config = dict(
    num_hidden_layers=9,
    intermediate_size=3072,
    hidden_act='gelu',
    norm='layernorm',
    positions='rope',
    rope_fraction=0.25,
    bias='qkv',
    tie_word_embeddings=False,
    init='uniform',
    init_std_qkv=0.0149,
    init_std_down=0.00176,
    optimizer='muon',
    beta1=0.93,
    lr_head=0.00432,
    warmup_steps=200,
)
MLP neurons of a small language model. Each row is named by its layer, matrix (down: output weights) and neuron, and shows model dimensions 192-287. Each number is 200 + 40 x the weight over its row's rms, rounded and kept within 0 to 999.
After each neuron's rows, "raises" lists the tokens whose logits its output raises most directly, leaving later layers aside.

L5.down3033,187,185,194,187,155,247,155,112,200,129,144,194,130,226,240,184,154,131,179,160,124,223,212,155,191,225,252,265,186,206,178,277,221,188,200,256,310,220,225,248,262,160,239,136,160,177,158,164,230,250,150,193,213,261,208,189,145,234,144,232,207,202,242,259,177,191,184,184,219,195,256,215,273,190,194,194,227,153,229,240,238,211,261,153,234,249,171,152,162,184,190,162,234,198,307,168
raises: "anding", "ory", "anded", "ph", "ories"

L5.down144,220,186,198,263,185,222,211,185,261,243,141,248,253,210,184,239,191,188,208,127,199,207,221,134,149,222,284,195,264,256,231,198,270,185,198,242,234,211,168,204,203,252,213,229,194,235,193,182,130,244,196,232,179,185,247,159,211,179,162,149,271,185,252,175,217,169,131,153,233,197,236,211,182,179,217,135,254,240,254,150,207,181,258,208,190,151,140,182,151,217,231,283,167,230,210,202
raises: "oser", "hem", "ag", "ier", "hes"

L5.down2486,268,173,161,208,149,153,215,184,259,147,239,234,230,181,113,215,198,247,186,181,178,208,236,165,234,209,172,225,188,247,182,218,235,141,258,240,163,196,213,144,292,205,131,214,180,218,219,244,201,215,87,215,160,235,139,156,156,188,271,253,170,234,199,174,296,219,201,185,174,206,230,212,167,176,230,226,226,173,138,165,275,234,255,219,192,294,113,166,207,175,109,180,238,218,197,165
raises: "ney", "anes", "yn", "West", "lon"

L5.down147,245,290,145,216,275,160,221,180,307,213,206,188,191,185,226,239,237,173,176,163,242,193,177,189,191,163,134,219,213,227,210,205,190,214,227,252,206,172,238,243,125,203,241,170,188,155,220,171,184,228,212,196,157,172,188,265,218,179,246,153,174,184,249,170,224,219,196,116,188,172,199,208,155,214,152,189,262,228,202,123,202,248,199,195,218,289,233,201,173,276,202,191,166,129,279,217
raises: "ok", "ever", "ese", "ek", "aks"

L5.down65,101,252,205,211,213,192,177,272,120,170,168,201,145,149,176,185,196,243,245,170,176,157,189,264,225,211,230,154,130,122,196,201,192,198,204,127,165,187,251,213,206,196,280,197,135,164,243,209,213,140,164,210,234,207,172,222,201,290,188,203,251,180,172,270,223,93,185,187,117,289,197,178,144,225,269,174,208,198,162,255,200,171,227,171,219,230,187,204,156,214,243,288,252,181,195,237
raises: " Number", " #", " No", " number", " ID"

L5.down2663,257,164,222,178,202,156,189,210,254,248,239,163,143,213,158,210,134,176,211,227,106,199,147,215,177,226,226,260,213,162,198,221,154,248,298,199,132,244,205,275,176,161,206,244,197,120,222,199,192,204,138,171,196,252,231,151,273,129,171,209,232,224,178,162,192,269,237,156,260,176,225,189,187,156,196,161,344,231,164,224,203,122,198,211,207,203,190,203,207,234,207,264,227,181,190,249
raises: " itself", " him", " its", " herself", " it"

L5.down2963,133,199,251,158,150,147,231,257,256,164,234,172,236,157,191,216,212,201,161,150,195,223,196,258,226,175,220,184,193,209,159,207,190,215,251,200,214,210,178,216,237,140,207,168,178,238,184,179,173,192,225,178,248,185,269,245,203,218,228,239,202,204,225,112,169,226,212,225,279,226,237,234,162,152,205,264,151,201,125,244,198,222,163,219,158,113,203,281,192,245,221,185,268,180,218,239
raises: "iding", "ems", "ides", "ates", "aging"

L5.down1639,141,196,204,172,159,168,198,225,185,260,234,206,193,166,181,152,241,173,232,201,191,169,219,250,194,196,231,150,219,217,157,165,233,201,250,213,196,216,180,205,267,213,232,161,246,269,251,147,180,238,217,269,151,118,202,240,246,221,240,165,153,127,214,168,170,225,268,214,188,263,235,158,234,145,214,220,206,264,203,176,182,196,213,175,202,171,170,272,179,129,253,223,199,215,206,182
raises: "est", "ings", "ing", "esting", "ver"